Weights of a small GPT-style language model, trained from scratch on English Wikipedia.
Size: width 192, MLP 576 squared ReLU, vocabulary 8192.
Architecture: LayerNorm before each block, rotary positions, untied embeddings.
Training: a variant of Muon for these matrices, 110M tokens, 7053 steps.
MLP neurons of a small language model. Each row is named by its layer, matrix (up: input weights) and neuron, and shows model dimensions 80-175. Each number is 128 + 32 x the weight over its row's rms, rounded and kept within 0 to 255. Numbers have three digits each.
After each neuron's rows, "fires on" lists the tokens most often at its 100 highest values on Wikipedia text that the model never trained on.

L3.up464:139191144158203137125141068175129089178148151127136143132204106102147110166185166110178189137123181110159068071113107161096125129080168133101102164185155144162131126091158110147114060122192101136146106093066106119164116162152137113121095139120150126183140116096109117087126096151050102120
fires on: "c", "ic", "ha", "isi", "te"

L3.up556:105138109117118156196080046138142131131139162124118125130095135126125094131085151110187144162113107141132124136125101115096149092047087101125125155117151148087143138126107084189157145138170076105105133092132140192097131122142158158140108090056180136089142102159082153134219088143121142138
fires on: "\n\n", "\\", " Synonyms"

L3.up302:154047169155138107128178127121144128145208151088133098104087106147132138138148124177113083095153102156088142103107195112066181116128103115120127131072159124151151108162138091103175126173130138139118141106109096179090084178134147172148152169144116116135104128102098108129112083086173100168
fires on: "'", " ste", " Gro", " Cre", "-"

L7.up224:126126139109131138179106129066122104090117142161073114129105112137101153131128081190167142126113158116137097141098123180107133159170079142120083097128135141178154121043126141139123150146146165064156142094076156073113078112157110093134202141103146138172093112083156116084082113136108047139
fires on: " |", "|"

L3.up66:099095071125094153133119136214114126096095130153075142119113110118083099066156158100087117152161054110130130095177128140145094096124115108143112087113114103139098129134189171164173106109098175114156125156040151175113100154139171159162073085082131117143143134096138082177129182133092179110
fires on: "ti", "l", "sy"

L3.up278:125121177136135132136167177062140136115187152152110148109129125204136100138144111064181106148149047086160107117115118123127151161102108144139136140144198147119110099163096136095112124150170120150080168128157104164121077093101106087085074137144141174099169147051135118120135133131159176120
fires on: "-"

L4.up21:165098105121149075117140147159163153194108136057137123159175055167140123146094167152086093130088138128152089137158090160158121173092167174130090116141122088131123070130110078119112113173171131111152136120129101183126109094142189137114120084135130103104096172177107136085144078170073121154
fires on: " as", "able", "ent", "ant", "ble"

L3.up151:149134120140117118093138120109135154126097188129082087104129131120189099134123138153153137071116131178166105117119163135094139109182084159110117092144152153112093110183098128117116163098099169163113112092153061133104101182113100176088126114131108058164146135115173205110136084133153119170
fires on: "|"

L3.up434:132092084120130141111124113115131089114120096091143142128163166150185104104167127114166117140150196176152123140193044090151142156101094123148093134180135070157174112091110154183190095128152074088123109104111130157053145105105109070151065155097129108105125113181137125134131124133137143163
fires on: " or", ")", " =", " and", " But", "W"

L3.up544:084127148191168035165158144155134097136173165138116121150089088140140095157098147139132140132138151141173144153143125118138133118149174164075110107179122135032089124123133164097169108071088103106173128154167203143116189139147114106173127042152126069131107113160060121168151142157175177157
fires on: ".", "s", "\"", "'", "mi"

L4.up405:129163080153137142112100126139161143142123177060113175113101162178180110148162177120061143134091139150121116079097120106069152071135139160102164083157173103135077124150148146128099161147107146173065136134061128114101124130147150168092077155115127108097124131133141072104105135131202109107
fires on: " a", " the", " My", " Your", " Every", "."

L4.up439:210117149157092108187119073176153162149105124146076147101139095158079078081145132077082101112154162093175115149162053101142120101121140148146126092193121122128165128098142107160147157124129115112156152165127099146096126115079120183147114181128118109170119135128115106113123095113156101122
fires on: "din", "ied", "d", "ept", "ll", "ed"

L7.up284:124143163138203132152124077091110143091155122123117116151125085075130139173129070090139105082148097114184206114133125080163200193094080158166143087129167212142173106099147104128134157106135160152145099092099142083116131118154131111132104194099095201134140073145138131134073167144144116089
fires on: "/", "ta", " Met", " Mat", "ld", " Middle"

L7.up525:120129119166118075138155126130179111183106123154122144090113143084069173139161098121133161167142163142073071150083097092159167119143168137149155131099074149119097097084155128057119083122143107120076143084112122104155096102138139115108096083148161068133216176147096188181113143123161085169
fires on: ".", "|", " |"

L4.up239:109091152096122120150142120180193120137163071101178086091128119114128132153109085072113127111082071114172083102127100161082116107131069103156099130136101106195116130107155109131062095146133149202088055100136129164127139112075076146139106132159113141104063114194090131079183192173185177204
fires on: "ta", ".", "31", " ("

L3.up98:153159158211149139167082123148122091128116124138132082101146132101194124115121074077159122109156095179097126152125069123155105154116123131138104095125185083155093140117130198136096181092103126099098153121103145138082143097190151102132166098165193102095157137115095101114115158104102181141
fires on: " by", "phi", "eri", "b", "hi", "eni"

L4.up276:131110095193120164150091128127101098119134155167062173170149137129100138154132106114086133067146112153167049134162133148123112114145157188114084086144124134023090112156094140135148074176141116109059095107182119107109107067098115147140123196174159114152115111151139103135122081100107158126
fires on: "s", " father", " wife", " brother", " sons", "er"

L7.up25:148146121071123159083119166165182125147111130140067064137086114130130185106138082099114152182093122176123098158089067137160140125133155134104094132112086149125159092128175176090144162099134147115146124138091154117152116111089187190169111170138138126123149131184121144082079073182144101134
fires on: " the", " (", " a", "ter"

L4.up413:163168110132122138115055143130136096177089109129124137173090091171084160053154150167115162132128123150144081167157109124184121128135187139136147101137127102133114092116120072083161118152066107120141107119155136100109146095103213132154171111088104171134122113122181135075095116146103115137
fires on: "at", "se", "ke", "te", "ir", "pe"

L3.up97:126095132139121170081129155108103020057175138175191136155049129141160126111149145168166089100117118139096142105147127141066134103147116104136109185167169077136189189088134123155126150150142173170137128109059145160124074163121113137120169085083145089126112137125116134175102111191110125121
fires on: "-", "ist", "c", "t", "and", "po"

L3.up507:065135138092111112175134135115140152118092118141110081206148104116144107127129132095113094161131145133083207120161054133123150087105092109151089102160068124113182112176177121196179121123052130136152106094082194137125159105181095062116142137101129127161111158100165174158154099117109111146
fires on: " =", "ba", "Pro", " code", "mo"

L3.up372:124146142140125184092112166136107056172135127078150156172163145061184165132107106128114148092179118112147155154137124107112146134139090110106140149141137140141121110193096179116138069113180202073130106100133188122095118155088100079123098109114110132093051142127136161109110129114140063035
fires on: ".", ":", "(", ","

L4.up491:148089150109134199123167171113106111103163163130090093138148158163066138162149069132136122107109054111171227079110143078140118105152093109141196147127179165127158134157119145112136161154147119071137177081164105178055105119120131118134071172156150154106126115073146064135076080091146122123
fires on: "-", "1", "2", "4", "o", " 1"

L7.up422:111224184129178188138109151093129098141108174133133089117112116102140075121092178134178077127103090153111128121137159106116150118067128144186136130101168131099135087096136110136097110108156097099108101069101077105114099148111118154141177080078138133146086151180123098114114109123141143188
fires on: " |", "er", "ist", " critic", " chairman"

L3.up546:104157084100141162096156135103130065136118123126125142110087156136152138076119153159129093110178116168155121144142103138158116145144113132157096125157137113111121115137120093125175119124126138142104083152154182082131114132191104106174123151129096127084088114137163146064152160172118073105
fires on: ".", "″", " the", "ate", "ee", "w"

L3.up230:218121132165110128159124113179121106163132143114130120071090112123172100083095171132192103176115162170135164105140089099172092116086143165139140145196161147172123116085108104094153228082146137137087180130146166096147119102095155112197152154051154172044107128164080070130107157115116036127
fires on: " as", " the", ":", "=", " than"

L7.up205:095163140162120157130088095106153090170154138105110150172190072113119142135117131106116125073120069165153148163080143146077093180152130085170129152106118131114105126100136076117150088097167151085100160099153145070085126181120084111189116099119162155132137119036159166083139128126197107110
fires on: " it", " as", " him", " song", " released"

L4.up304:130130111166201141119124122116132135152140124160116168111093175146179134133120066090160076173141119149152137164151141092167111105060090148119180080176108187100167089130112124142111093165146134152085140105151059176149130146143088121152137133128115104174132081063116081155119193133164154057
fires on: "-", "de", "ous", "st"

L3.up366:151165150130128085148113121125131127161155162139082121104089164146132098124150105160119164110104154122158097133123068133130147097093151084208154064157153147106149152141111069135125121138157133176060088105140116113121109144099082130110092111154157211144056142096115066113111094126097084190
fires on: "or", "ent", "y", "um", "ous"

L3.up545:107173128142066154143093133128130138157121125109118125140147091162115114143194161147092156119094070102190158139076095192151139083151085118126137151177159108118080141147132149103172080126139117107136145174171154105119065134117188122111107142115182163142135170134158176140139188124177119097
fires on: " Win", "eri", "x", "(", "ni"

L3.up196:184133063203166166136086162121067094120133103118078115136185080174116110126124086134104209099114103133168064102123126125140140161166153137086138124176121101122109141111089205104150157167175136121139100182097160124078094140090139121103083157107153085128113100146130078100184135132067175122
fires on: " Lu", "amb", " conf", " Hu", " Ind"

L4.up423:059126152136156164115161133203193067203086139142088133189099178144148097101107129103149112128143160144133135137165157141099153137117115159172170091149157143145158108143080095148157161088134164085103100147151144123144146155109120104155115162156107150166092086013122127088128101111145163094
fires on: "%", ".", "ver", "ear", "ami", "lic"

L3.up259:140093186143116117140103115146137123150120154128140125153138092087095135106095111137136120187195172095159144154133135114192130149146062140119160077129115139079157133101126151094179078155114145097126111098106080103095088155134122137160077121138085151109100141142098122144140052197118074153
fires on: " called", "d", "ed", " described", " considered", " said"

L3.up572:099109086165115106125135092120160105136186098069050153101177155119110100091146097104095126203089106118137133066136139192137124123123192160096141126137074116078134119151186157125147173184126129117097108185217126152129112152132139160136142113104194131151118091198150125131130089122115194165
fires on: " Di", "–", "em", "el", "ro", "lu"

L3.up418:166113131122108125226110102105140091154127137114201100119086094120094159125138122180164204102086183134153079183107094091111075149149102102152132100122128199104136086111120187165163142074174141108166117118059133152138215119137133134154120125155175086095089135133176095135105098143093186167
fires on: "ed", "z", "id", "ad", "c", " office"

L3.up491:139100115121139069105139123105134106056117103151113143084096142116173103116131157125198155122134142125140128071099127095055150103162095141122130129127188137126157130089131070147118149187151115149138086162188146204101084151131141135136175093151189118112151087111177135107108138122093108074
fires on: "-", "ke", "d", "ed", "de"

L4.up337:122155108151101120081134090115098165116088147133119140146128085136101163167107078104160160184119108109092148107120144100081086091114139154101155121178083134166108153183087184194169085159128175137175138121159144115106129081143117149110142151169143163084153135160172143120119130151155149113
fires on: "K", " C", "ed", "ev", "inn"

L7.up536:117168128128086119096150105142109119141157092127130095100040128216159147134100180114125132164085119148094128115134150135146101141145114140128047113143123145146112190162122120173121116130155112170105072167111080162141086152084127148181145093092170119151148143157129114115193158160123111089
fires on: " the", " .", " (", ".", "pp", "|"

L3.up22:096078096122202141205101051112111066163123179107142179162128112138105156164083107145079144094164098140161148104163183177134115117102140139153133067140157094119199122114158106148106097117095095121187144131092061163191155129171143137185106072088095169117117095142104066135055131189135118138
fires on: " until", " since", "lt", " Since", "en", "sen"

L3.up329:124165165148144075122157146174196113168160138136212144157142083198144096141034131173125201099131162141167073138199084093142097074107108175120156099122053145116125127143172168119096103090110087164131116111113128127140106135127120143131114118105093177201133122155139067136094125148109136158
fires on: " reb", "it", "wh", "t", "rib", "we"

L3.up245:122181071100130111083094087121134096112136145141114191161127102123114079073128146133136137198138138122180141102100111130092155055125113126088155142173137184125097125107110061151140106142163159125122125164182133144109172161115160117085137167110091143145125214104139155062095152104145126113
fires on: "de", "il", "ate", "d", "sh", "ion"

L3.up147:204145090154146112156157089129146154115131127121159091153154090181144153125129138092083113151129165137179088120118105160128130225096089158070142123086111122150093078150131067165130108092060087145078147076079068181107112163173126177156100121133072105132142080073133083119156150170118145138
fires on: "nt", "az", "ng", "iz"

L3.up529:101171099114147103127082166157129156087100104110132217167093106187113124143134120158177131156157128130115070089124124127066146097123124188148162087117095144144152114105157065156075135170143126119144139181167130128138135147126093075107103118126103126089105138068165146106113115067126129138
fires on: " en", " del", "us", " En", "d", "e"

L3.up517:153105152115151131174100180101109144137141162158078085151097086123159110118148156087080162154140097100148119105141134099159099152123159166093132162141161128048084088175130122118163104095041191061114091111147136065104118136205168088160135106099073094158170065118165144148080089132119143164
fires on: "ti", "di", "vi", "li", "oli"

L4.up206:156122085135150134193129075154090091176164105109163174062174091147111124131128206133042145166078149127142082133154084149131093123126100168059187092194118102141122095117120028152082099126101151123104140094142151165149094102151093144099151141118142138133172139094147135122101126102128149143
fires on: "d", " or", " that", " as", " so"

L3.up183:125128155139154121069138109171109084133185155125186147146122126199160132075146087116098114110115125124178149161064134116121153158146147141182094114145074127112121123110128169152167163130130176212118097075162097072157136133167163139154136132103134080182113150129094134139135090160149183136
fires on: "y", "ly", " Ser", "ce", "eg", ")"

L4.up162:084155099153146134158162156105155100092110083098153117146137137090119074098112125110137101140131099113131152160123152102108083193118099068157109091160067111185165073145127123053146145183092109089135153056095070160144135090081128128167102179166134109119164219138118128179111135217104125118
fires on: " |", "ches", "d", "ik", "ort"

L3.up61:158125056127165105116098099102104163104142149181123136140124085126128086162137169148113133085141147176143114142103094068106102119120136145181093135092097115097155144113156124114142129131092130117084066120157103150088095135133135164170158136087133129148084061109115081131120141143152119144
fires on: "hip", "ers", "able", "ty", "ment", "lit"

L4.up42:108126126170125178092158177131209117123111194174117102211087177134108080163133119137080122139094132103129188074158122208125110128090182157148150112131121129064106110179147118137128153085110151148127111117155140112144135180151055164156101149134139144177063112071125128120140130165097152143
fires on: "%", "\n", "{", "^", ":"

L4.up575:165142119125121147164113140124124123115165090155189145174151120154128141167157139079129063113074092114100180109124142164064120184153113113156132129068140129115136123059132125158092138122170139090116109106160125156142108107118122125108115111113128170178119116074196087141114100157153128133
fires on: "-", "d", "que"

L7.up391:090108146043100178113104135086162128124127131159205079122110119071148126180149082089148132116131103151093154158105095107106202096093101106095157151151131119140146109057132114121140145176123139150117118132090102145116136111073150091116129173125127194184116141100151210137109121148102134168
fires on: ":", " \"", " 70"

L7.up249:083113168026134128160098093126164167069100114103121125103127142129117107129160051164151115129143149165180146088120182141177186099141096136153172094134146088137151140119126088174124081147148126092182133117132080150147165108115158098114129102210185142141087101113134106156079094134069166137
fires on: " on", " since", " until", " of", " office", "On"

L4.up302:145145134147140165109160142090134072150072102143204165160136143118135113101125191099120128144137147192154165096157125121126136129143073151131175118141080103144115132157094125116164150097161160155088077086099176101133121155157135106119181114137147117145110129167121082088113108070157117100
fires on: "."

L3.up149:160124091129081133120139119127168119180131105148107161113096163077141120131111077124148101144117138141120130146136112078139141162099117150142089155159104112135108180116056118120138171139179188145175126154055144144162118110128183080069112136152187070124185143132124111115207072097156141197
fires on: " to", ".", ";", " ce", " impr"

L4.up364:115099106129155180122115106174077111101070122158143105121109127122174078151053117160157176182128079118142146153122141110191164118128092144126126165109152146098127126077128101127047152113112110125162059140175149154141123152171127083146142116145161104165079078097161169133093124180118098165
fires on: "-", "ern", ".", "US", "ub", "M"

L3.up40:156154137098151168107102134153178093090097176158179118170092136152121111138121162160162156153130171130147095085155126105101069118115102149105126209120136190169101149097215055148051168132142105114166077092100160092104136174086120156084165080153146174222127097112133146149096066114167176083
fires on: "t", "ist", " of", "it", "r", "ad"

L3.up18:137172100156153076147123145130147119140133111148084126137104149101142052139152116207166137139111116110084076144116204145085117074110140161087140105095123139130102124104157086115205143145124091124097075068096125149077099114126138147105087120156162170117107164128166085137209127092144131125
fires on: " La", " k", " Chand", " from", " Los", " Sri"

L7.up43:125164146143115168148156104140099125124117115104126092148107157195160107086094129149161145094135092125105119106129159149147158114150113100163099169120126114137080098080143161135081157101127140146136095134161122070150066131144155117143167094150157095091182113109109055156122150156154127107
fires on: " |", " at", " organized"

L3.up107:131139182140173112119069080109122120191143107160149152112126147133091162124108113148131122139110162112198129097087107138138212104143126103184134092130139174118145130133109055092139149112126088127105117116109115097120227107089158095150191110102091092149126140107087141149076172112189121176
fires on: "-", "P", "H"

L3.up353:090168091150111092144107146160089111120074165146133149155106111131218101099119092168122172197102160180099169131167156150126121077123198093126111097158100156099158102092126161178141177068127166111143148138102175128080148186150151127179135154095181072074061111117060170145157117130135146112
fires on: " out", " cl", " opp"

L4.up47:110167155168069159122160122140163133121124082116116128123068131081120112107105116184101175107121122097159141162143132089144178144112180137111094116124117122085139069123144127132094130145206174097115073061098136164126096071182135076154117096117113153112166151081125158170101175191164117201
fires on: "."

L3.up25:158124174151188116182161150098133091081137119108135145110160087143138111140152090166112138133173130119168128131106110097085143028156124152100152148157136187199169119116094059041177147091075153086120148184106146135137120121087135124120174119145095120123157136095101102142051114153162141154
fires on: "-"

L4.up228:154177124082077139068084148096114133191171144125135121108096109130143094171169114161106107155089131183179091133188157149101103164108110186124180070083115109137153178166119139093183135142070147119094119128083113106123114081120138172131139111108106093157162121146175133116119156184153063138
fires on: "\n", " in", "-"

L7.up142:100187151078155163195171101149149107111058068172105137114134123129137133178096117128111114112136145143124102125155124097101093137129202055176074095090110097096139129123163115157149116086139124109113115144124173057109124131119083181139141133130127150132069140101136113153180137107113193110
fires on: " director", " chairman", " member", " Chairman", " manager", " professor"

L3.up69:109149048137155113126103096131142111134136112185082160111098154085128105172142080182180116182091123143082119163095082138117086051118072192124104122154086147129111095140099068145085175143138117138132146217168131123102131105135132088138131160107136160100141165090139142122102164136173157134
fires on: "-", "ta", "t", "d", "n", "nu"

L3.up429:121154062111130169155104150123075140156167182110131140093127073118147124153152175119144107122141167144111117130083189175080174111132039092097125086132103110160157153174159148162077149150076083086112092118101139138132103137118116139172166161121184116154140140121170144112069137180140140126
fires on: " un", "|", " very", " an", " Un"

L4.up269:118090134154099141065113150165107089121114156147119154173162141119153139138144143140104155104119150149128151103143142137085139230126098179127163116148110093069110125065058124152176086124147149072177180058098122091123125150170152197087143089111115088108091186086143059113105167117148166109
fires on: ":", "2", "pen", "n", "1", " inf"

L7.up45:104071116167173163124137116127181150082113136092142116147116135160179152130182125079130104178156060139149172159122097074137126138158084112118098122120134110115145060109129093098118130114164105134125158114110091071109149166111178123122073139105055143108217133097165104109152153149111118099
fires on: " |", "/", " de"

L7.up113:078080192131146166125113107146106119143161141134124183107129074088179102092144136125085163099159126101082104091119131191206149153105161140117104115129161145168102113120150102154107123066108132135138136114103149127182091123112138146118147168141169156171161153086139142087103114107148072126
fires on: " as", " still", " sl", " be", " mor"

L4.up529:120123118118135135174117145140163079095133092118101214173115185096110142114125073137211128131085091125122115107156179137111088140146103161181160106156190095151169129146136085183119162124091068129141118139081140137116122153168128210149113151151149132130150147092157118080114180129126093102
fires on: "born", " born", " (", " and", " married", " co"

L7.up367:091145161098136127155068109129120138171130157090149109094099102125135102118076147175137147187112130127164147160174116115141132088071130135115131167091112142117091094060161158182140091075151102134164119130142066108130150173157152104119089116114117138150047155079139165159077051166161103071
fires on: "=", " of", " for", "\n\n"

L7.up497:163103190135190071130076150104156071087141164107091124157098130192136121110101103202127129142085114066078122115120169143192119178087114142144149130127124099116138147112072166106166132167133129125080098050043137165175104127052123129187123127140187120188133192049145174153113172152143133156
fires on: " and", ",", " American", " Korean"

L4.up473:093154216147120113059100151131143169101158152102132114153125105086125059156129102181161168137175146148200123127127112129145088123177071161063164107144155084160170137110106127106212124098088115099183141172181094112133094113103131153087112163145129155170076070098109125114091120145106166137
fires on: " in", " 18", " (", "In", "19", " of"

L4.up86:110113137120185158180137132159097158145150107108114166156107149154176160069190133075104150179119123132147170080150150081073173142112148117122103099148096076112119099144076164139176149144101133107127140095108093081099078071052197108109135138151109127076167157171126095156078131146158088112
fires on: " the", " a", " an", " no", " national"

L7.up189:127153094124180131113098078088127148139132158108098069143108132106178106214128093127115117142105149116162133146150075168171103121116171170139144108098137175102145102152088065077224071094149091099167109124118123113112122087134169112082098153132086141134100118094127128129121137155161117170
fires on: " |", "F", "."

L3.up175:120136164083047118024085116139136062055154148110115131148106108100163160102093131097104114150178082193060075151137127127179136138145118113108089138138082114160150078133191103118104137106109142161116147119149110162130160193127178136111120134121122145176181109137114127137086139194088138145
fires on: ",", "/", "lic", " (", "°"

L7.up545:183109060127115159092127190108163100089070112108131096149096083102129137099110136139120113134121213130204129099108100096118172168118132146099097175166100136098129100110140142110130152068127100109182138121099129151120092140156141162134153136133141094093190127130108122149089099127123109123
fires on: " most", " dev", " less", " more", " much"

L4.up505:126133133114155169140114114076111153100109148077153176113151127149095128158113103155087162160103067159144142134139172175196060155099108139136152093189116113156149071090117137105148092065109107199113101195057136166063103108167152092139124117111096082164128102118106122093088156106114163127
fires on: "n", "nd", "st", "uts", "l"

L3.up6:101142194123097145066135129048128142153150089107150108120106077135112109086124173117076119135150119121095139105110127121061133175147081159152092158184058135114086094112082120167144172149185105073080085119153141127139113113098119122138167042156184161142167150127142112147119198159149132091
fires on: " became", " become", ".", " becoming", " becomes"

L3.up342:115075166098177119167076106164145123107145152133158136107115112147143062129163163078104118104034119123131107094094119185131072175141102135077116132133183121154140129068165177127169105202154158134091176168126134159148097149126129148057096140035125056126099148143144159169115132122122205121
fires on: "oc", "n", "r", " for", " Nin", " 88"

L3.up194:089136127108116121145143130171144084125120149141088095140123097118114103167145077092144180140157091129096132112093163170189120079154124162101148173126107147157159076095182136167143137141117131124125102131086076115101109056172191085130103160158130069153084134123131104095152126064100119170
fires on: " |"

L3.up219:111120125154128167149111114162153166130109178099062124099088083198107092118095150088113082140132184097182130143051132120089153157139162194118100102098091123132118134074130072139207113181075134131168068151087121156121141093127170127058151187191125168129155148073114152108165129143055139098
fires on: " |", "ly", "e", "act", "ed", "d"

L7.up385:104138180093092128105074120168159128189134131102122127123169157059151163157125131105139171124111126129181144141193136076119138114139128183191147137127079145148132118177176151078160108125178076131150105172055164113082121134157121091091161226144116159127136121099145075068061108165083091097
fires on: " |", "|", " stra", ".", "'"

L4.up317:159095102149158192144117104118101137117200137026096155082165107076159080115114114074083083116127117159155149053144125111114176141146194104103051147133120140114132109154140090165137106151136145175177139079079145111102161116124140098173142126157108158077117157135146169120104137167140096173
fires on: " a", " that", " most", " be", " an"

L3.up470:176162112174069023090138145170117149121160153143092173113064138114140131126200124130156099141098090110110089082141126102139197068102066143071128092192077119112104203100156098124121138128146159155164157143145175084126121170137135126099133101133109165167189160129101074137106095185085090148
fires on: ".", "a", "–", "du", "uc", "iti"

L3.up528:120160132127109126168157093144139083179156223141164124125146146129077153165105109132146169189108141172133107140090139117152135094138074132156154132078082202142137129164132111160115142123123128102149095096119118103157155148086146214139084117165127120143132138056103063108096129154116118144
fires on: " |", "á", "ai", "PS", "us", "ER"

L3.up73:119191133147109084086109120160071189129151121091170155055089170136164118138146131130155141194160121186127089154101116160120110094042122185076135153156147120099124092126119139161130086102163082104145146127120112127108063127132170119104152109166097132158152173112172026082153165169179144160
fires on: " a", "A", "f", "-", "ve"

L3.up79:124139148146162112157136060125060147094160153169139145075117111137136074135108133179122173120186119131164117076135086102111143104107143113108169119121108161150164154135155104130161167122114161106159122159103127145125111134069113121094097118142126181180113152124164097141128073104055120084
fires on: " '", "-", "[", "ent", " ‘"

L7.up229:116077078168110165106159137180159129123116167055117103168158115101124067154142120136107177156069136144142154186070160105109106099102154129133184119086084126161080144171156101116159107068199154105084179113129090081078151138101107152098116155107138110153178073135123123116067103152217144162
fires on: ".", " (", "\n"

L3.up117:127109144116145117168151147155149093083163129151097163183059166173115114145204109113107091079120121101144096028117128155098105147075097114136111112113091099155131119134151074156146125154169147143117153090099152128122117075091211150132171089119188100084172198136121176092086135137185115148
fires on: " the", "eg", "tt", "ock", "ld", "ck"

L3.up11:171168103116164090115114168160141107087120140092168174086139165135153136095100119103129133146101172096090105106165096149156145167092098107125126189110136078099118083129121097043179079137124108120119105163112154138127101146090166127130127115148083104120131085099128150117123233178134159170
fires on: "ti", ",", " |", "'", " and"

L3.up148:128156078161158152145135170113101088130125112118093134053107135138153102123088151129103101123107096154133146159143145094102123083135113195139144081171127163183110143128141132118092166127127050145121113123084063165081112111073069134119127139135145204092116157087154078046101101153197148108
fires on: " to", " a", " La", " To", "To", " inc"

L4.up174:119136106147152104203108103156104089166147151147182140136071106164169088071158117082088131134125141138153115124102162147181122122104134111164171092131148107164094114146126168186114153114111120159090124104163090072136132092100152161086073148035158161197085116146139152153119141090120149200
fires on: "/", "le", "}"

L3.up309:087071173124125114174093139137123052097076084059119158083108078142189155084089108144083148162104157083109136171128123197129103127118140094142097104164097156203141127145103093142085075155111127100134109171150095144123126144154114109093124157140158141122120138148130073122125117094159140168
fires on: " Time", " to", " Over", "To", "han", " than"

L3.up479:149080128137154148186146085152118132115167092153094146119135116107153124160130136133092119112098036092165154135147116152092120152171051107131134179213157126118132112132149108155065103122166205087120178198101088143157101105206161155112107110139126109085117059120106056183057100176134108115
fires on: "-", " du", "ici", "ili", "enti", "erv"

L4.up523:139173136121095143108133168107140187102151103162143094110073226185172093136176144112119145132185153063136154159173117098168084120105100130158102122145135102139117196205135134090117146123120151086152127083093164210110071146112165097141074124118110088154175152103144117142142060132088136094
fires on: " and", "di"

L7.up140:154173126109101114146149117046148128161099113135192125154136079126153156132174124165156089157163193059141163069109107149145130094142152136156084136078128100108179177154148114169154144127109130115165174164083126100106153095098089136164179151138181133142118115150141104146151086136070157147
fires on: "Ch", " ch", " Bl", " ", " fr", " M"